python train.py --n_layer=14 --d_model=448 --head_dim=64 --vocab_size=5684 --positions="learned" --attn_scale=0.125 --bias="all" --tie_embeddings=true --lr_mult_down=2.0 --seq_len=2048
MLP neurons of a small language model. Each row is named by its layer, matrix (up: input weights; down: output weights) and neuron, and shows model dimensions 256-383. Each number is 128 + 24 x the weight over its row's rms, rounded and kept within 0 to 255. Numbers have three digits each.
After each neuron's rows, "fires on" lists the tokens most often at its 100 highest values on Wikipedia text that the model never trained on; "fires before" lists the tokens most often just after its 100 highest values on Wikipedia text that the model never trained on.

L8.up1889:089121153107171143131126085145122124137166146200127116110146136076091141122155115135114165121125135135097134122117120130119139071143094125109180139108104095100125146127137096145140146149142128128142145135146135151106110070133082169130103120082134106125180145167143095153140117114102126155156129117124150116145137158142139133123104119147151116102140113175112137109123140134135114119158
L8.down1889:120111146110123126158117084148150151176122129140144133158163105099134120129090133111114178158153156138054110166096126154090149120113120126094150111121119099118129110080115148132136113124128124126127133125113182119068091119167132080129068092157106130121151166112118113103185123090124119169107105127156150146087146142123079141106170153139148162131103111121083105090109109149124141121146
fires on: " |\n", "|---|---|---|---|---|\n", "ordin", " def", "n"
fires before: "|", "|---|---|---|---", "ated"

L11.up1164:155134127130162150114113114103143093123109140096093138109143141123122157102115135079110159129154142121095132135091070112107141103140133078135108071168140123107118104173101099140126155113117157126122147119131128135186138063104099134162087150121139097132171122141138103183132132143108130167139117141107181152108117121076129121109178132131130108167136111159121123096152095118156147125120
L11.down1164:103069123103143159127142119140199080131143120127120133133138124131137134104130123121146138158118113112119131147124115131114138110136113153150136145150131184112155136107097115163120135142119136137161119119102148123115110149117163159098174128150101138113138193157103158163090154116125095125124115141148116166111144165154128137140179123121101111132108151106142115141112121099114075100151
fires on: " |\n", "}"
fires before: "|", " \\"

L11.up442:153151155142166138108132132118126132065135106132170119125131121084156112080134126171083132148125102158094135133122116097151130125168082116144127140132179105110085134141170155163096147153105144119154122134154176108110151126109143155137108129127141127116127112142124151129142117104082129144100097101128134137147127149122124154120124120168127120137119111115151141123165139143148130104070
L11.down442:141139156119143127103092111139141128128090104151129187074150106131124180147071114159124090134135143155140100096156140126059117116156082108114111167162124105147185141165099112131101133158169117093183136108113132137109124146123121127175137084106122113115104093134139145136126119119165122146164139155116127118131137128120120115144116162122114110101096089110112116106128188113110153092127
fires on: " |\n", " d"
fires before: "|"

L11.up1338:083138123076167146117143126109109111142155107112119100134164164111193183128113131106152133120151094123155149101091169101120097118077154159134113150106121170160122144140139098135149147110124141140110157130180169162155110132100100146132138119148141097120105136107140146129104099108099129131161123169115134124162143109116130125142104135166123125129141131133146167136137150158137075142137
L11.down1338:111073125153125091136176118122149130118106178123088108143116154151150155118135141147160118160139128132124141094116153114168105119085121118158163173148124154118110120142111133129140131091146144143087172174187124114165098112102152103131109127174149123118141081097134101124074142113125164079141115120105099125110087129161112127139145144167098107184140155162123134134122130141144104123146
fires on: " to", " and", "1", "4", "0"
fires before: " ", " to", " and", "–"

L11.up38:172120142118098085178131083105118124144206127098110127150149128129135193122148169124151092146159148099119139125146119121112159117102096132132152113134126163149179132159129134111066124143155108149183145103185189111131170133112114109092115143145120128135115145107129154126092128114113137138141132137117124130152127140123102099085100100119101099112166092145138076113109109128144149130132
L11.down38:143170113112140140147115133152171117117170198133109130135109116134113149127116093116139131110123115172103098097148106166122146132097143170094130129122140087137135145115107061154122130133154121149108137154170132149160132162139135081134133217091113158140071140106120181138119109145114163125124139134151127126109128106168102106100146148121142097144144093128119112118114091189141130111104
fires on: "\n", ")\n", ".\n", " on", "\"\n", " An"
fires before: "-", " "

L8.up1643:168181159154197153125104106111055105126140119187095112112102133113113106137124138142172101111113153134135140107092177138084148145154086104100137117092128121132121125137123151161128163137100120109123146117182143183097142137115114140121123175167082119154125140129190149113135131120146083147122167151105162096080149119150162135111147136094123113088150148146111099146115140141119157139168
L8.down1643:142131097117088122153128137147150071108121103135119103152138133116137140108115107131114153144149127112145132140139110075173117176156152158145137123149156120123130135136144149062128147151102120126100121096103135144180134134100163161131124099129159133118113149098127091164136121178151130126102119113154096101137164120141108086128156149117111159146119119095143131086123092146103114168149
fires on: " |", ";", " –", ":"
fires before: " ", " |"

L11.up2167:155157092139131164143136105129149162129129124159135153147128087118169140160124129114107133118134138144131140146149132131126133176095131147142075102158156093176148185131157088142119135128114118135147110124150137145130166173189116143135122162170193137125139126167134103147112155116113115074127135132128137138140130133095154145110119129101112142086152116100124127136132148188149102108101
L11.down2167:091144147138088170134135145154103125118156120112120068137128118104076162112128141124135104103142113137112145125130160171128159136136107100157110142124113127150161158141125160143101137122158056137114091136131109149096144106196133136104154153103134146149128099153100068109202146108116103120148149126143101110141055114123114114073149120084140121141105136119084118102135105149079153143135
fires on: " |\n", ",", "\n", " ;", ")\n"
fires before: "|", "-", " |", " the"

L11.up1613:114125143134097113147148118116165146106120148118074139129140076114097158148168138132123114111097121125149121120123136116156115150160112176170125125130113108184167120088133135169126120100145104114170130124114115073113118147128110128122110159154144150109162074181131154131157152101118139102082159127128148120093130153073147179117136144054124146140126117080135115139145141124136137113134
L11.down1613:141140114088116162140153108106233141134144158166119106121162085116131144117085160122115162111095118154109154111158134130155103096135130123136141128084103122132166121130123100128115157131138106114143158151114121110139138187150130088086121100173120098115128147160137117113129180119128141151120110109140114095109115132103152103143165124134142160097092135099175174131148113179106158131139
fires on: "\n", ")\n"
fires before: "-", " "

L11.up1040:111083140149105130118128155109089099119124118143129091137072129168167173146109121152159104136093123096093122122129148138098136135127142178108125105124121157110137055148143094143093135130097125125114097117121130127179124122121151136135135105103097109113118147153139144103119145143119109132106137153170097158131115132134106154143115147108119135124128122080134146103171110148165112097174
L11.down1040:132106133090090118089139096139121171102137184142141166128153129116115108121110138110105146138103169136126148131163192102169130072139128131131107128136146086166149123126150096142087162112114123116132052133146131113113173143125139121132133133107170143073152083130150093142100184111136120199130162137091166117126144177076132144119157144128142106149124159121062077131126122117135166132140
fires on: "\n", " |\n", ")\n"
fires before: "-", "|"

L11.up389:136141127142114135120147141117163190102104128082150100089128085136112147162133136123116130121129115141112127128102103123157123158151122126146103127162155099178086139111109150152065158106161145107118124151106148130133150163125133152102104163094109139142090108175168109141114108123120116140125122115154110148163092104121112162097152104108102155126126154128155125166117133100171159200120
L11.down389:132117162112127156141105135123166090117138148120139075121129164124139114142082113150138126129168140130085169119123154129104125120123192153166154111133115104144164128123106132110178090192176087139097149112121131102086145128194123118110124178131133127073111126114117149160134146143130155136130132091166115099128104126132096119121149152131103132138116135138110111122113077146137148132093
fires on: "–", " "
fires before: "0", "1", "2", "4", "3", "6"

L11.up1154:132123099170114096154126110112055130116148133163127134103130146137115087147133122147133143167159147100153102153115110142147128107127129132121122078141117097137145102149109116114113109121111127139161117132162140100127140077147102132132086104153101118110141110136118099076078100144139107188128123135146191129080133130127110118164166163171147107113115144143134170117111147096133110140128
L11.down1154:147148092129113118129122130096117157119177117112135167132126105133112142098128155160126071171095114111133114128111097130147092095157108127132118158140101137119128097081185136132135131163110122081121163162116112116141118156130115108175163104162110104115125122164144119116150105111136109108138174122148138187153135094085113151147118120108120116100102164132150132140130104128175164126159
fires on: "\n", " |\n", ")\n", ";\n", " Party", " ("
fires before: "-", "|", " |"

L11.up2210:095120114126133142125105083158156118099138120114129123156154150082164125121132092122135119111143148172115130133114145112101101104147167101169135142122140126168128084157150101116135154156124105072109135148123126110144165118099135168119138107148143077148136076117123132135099087111112106149105138136117113168158095126119152129130107134125094140117123121154114101171166105172086134122126
L11.down2210:115145153154117114140079111098140119091125160098132145144124142114099124153097152116101106163089154154137094137152178098098125141218140119147135084125163158209139115111126155107125110072188117147133125136155111112127116160066113117100155114141126118151172110123130120124123092093146134112148120084086111143144111150096121161106147113117156115130140111123114132120133105121105138146150
fires on: " to", " and", " from", " in", " until", " January"
fires before: " ", " the"

L8.up1955:125159103127145094111156117119141108143182127111110122099147111125094156175113150103110121123099128118109119136143134126096145077142133096093127142144117096119191127129172158133141094138149142103128102147113124145152136115136121097140123142139122124137180155134124163137099177133120161099111125113125137154125133138096160117096125120127104152118145135190133113169099139132137114152140
L8.down1955:129094106107147102106162147112139071175101116115140081150106128123131131167111102156149079130141139156129134120127118125137124116073128172131141122130128162116107108176130105155096108173104121118116124137152151147127142157146143160098121098113143137120123129109115099120129159121141141124095126159166132110136129142141097147160116148109152115155136123086133105105142123118135139172126
fires on: " |\n", " ", " |", "\n", "|---|---|---|---|\n"
fires before: "|", "|---|---|---|---|---|---|\n", "-", "|---|---|---|---|---|\n", "200"

L11.up1050:143098126119129174148124126135131113124135078136113176136143105132156143143093118113098109146144109077152124108123132122153102116142146134125128150117086143098161127135099139140165120108174136160159140129154161157125160114146128103143126113129097090136113160140087129099115145134141121127097123122107117134161154166115110151139159118103116141112149083142116123124138119166154095156173
L11.down1050:141136141100139142135150146177127130129143116140150141087128114123135152156096132131135127161125148122129041136119123166179109113124144113134152141119160176113077091096163111169111144139141166093114119140125148117122090115104153129093101097145120145123164125133132098124112133165132110140149118159159123131104109104153123144122145129121133163159120103121167118169156157157166079119143
fires on: " |\n", " (", "ever"
fires before: "|", "|---|---|---|---|---|---|\n", "|---|---|---|---"

L11.up536:166124149107150137151135132171130164132129175132143083130136143118139158143128157126075137104148150110107109116185113142138103154124130176113149119111149098134145128100113117123088146139106157163134171144140109132121169131128119141104120125153127133143140119148131086103141160061118149115130092115102133168136145093117168157141119129104157108100144116138143141151148111140117173124122
L11.down536:129107142115181116169155124134110129145151156108163124122116151153124138094133153099079139104123115071141115125119103116154131160137103109140126160122163108129152111105119122125135148159103145165158147117156109152110117189160145174121081125109156113132145115106144125132104137117121118076124157136139101134181140081108121112131079127162132133143120109116135099131115107147102125141154
fires on: " ", "–", "\n", ".\n", "200"
fires before: "2", "3", "9", "12", "11"

L11.up1274:127093148132110102144113121128127161127152113135092113169142152106074127123141128096149144146150079129102125131135130151165167116097141135145136142114136159130142119173145096118077127170160098147132139154158082129136144167120094119161125115086144127158102107121136133091110106181153156094105128114124133131118121142114125112138144136094114149112157101112137128139136115157109113132114
L11.down1274:145104156115095165144125130114145143099190145150108135161118106119135171130145113116120168128084156072138165141162126157169116108117146144110145136140076138097113140138144114155129132120093108148145115117168146126082117107097157164145150151120137140104158149104164171140143159112153157154149164118090134105115137152125130122122134138117114103098089154131151142161181079108140144127078
fires on: ")\n", "\n", ".\n"
fires before: "-"

L11.up485:150132145174120135134107120138098121163131100193138136148131166116146098122156108106098113127139125097112161147086122121143147122190137115174116169162114150101091116109147137120099154144110096114142123066132086115107095117112165102173127166111131126119149119166100132117107123115146074156093136141109148097133146148148126180130103077105087121141134129082111126150140090090106145107131
L11.down485:109139104124110070104104155164132113143132125106130148102114130142109121122158130114185146157166144103147148116171109108126117164128104150154115129138144150147153077154152088137127140114110129129134131130081130155096121154075122131107121123127165125114061133102118122126079123112163133114132137127142147170144156123125130115107135133117105110161175116145117167113127078082116173128116
fires on: ",", "-", " |", "."
fires before: " ", "000", " The"

L11.up2069:112137093139146149150146154129162119132105163147118128159139099122070096109145105116153125137116111085119123054159095099126155116144099112095153155123124158141114115104117113107094138174138086135173098086175129147124150117168120112128076137110102114158142122126101099107134178108148142118147149131140155146138066118104120129119139127121116142140142155138152124130132121151144154147150
L11.down2069:137124116156126105156095115138112152111160104112115106127131115162131166130159101120112166144156125137136134140168098131102098099150098134115175126150136099119137134159086119152129132108130150159112122112147115161135142141122153101083175092161104188148125122103162159068110149159134121050158141131109135089147177093111127145101161109111126131153094134094122099102100096127147110122191
fires on: "\n", ")\n", " "
fires before: "-", "7", "6"

L8.up644:148142128126131078131139134125150157169130135127147136138090097159111110084129098126109122098160121123127101118141169122136123145111087149135099121173179119111168142072127160119124102158139129134150097133142190123134139096093176134171118169140128128171157138127172152096149108113107128113096073151122126138110169090086123130172174106119125128157171137146130112115164109128112111099131
L8.down644:072176152115158143094169095080110145100094132151166130129170099102157101141127074077152131124122121102128143163121110123140146143127144129145125114121124122109149089186136115125160091094146120135129116127139172137133146155128120113094120110118111121129123101142113164128129096136159116089116171129108128169119143089109180101095109136169127140109137158169112095126112161204123135161110
fires on: " |\n", ".\n", "|", "\n", ".", " |\n\n"
fires before: "|", "-", " |", " "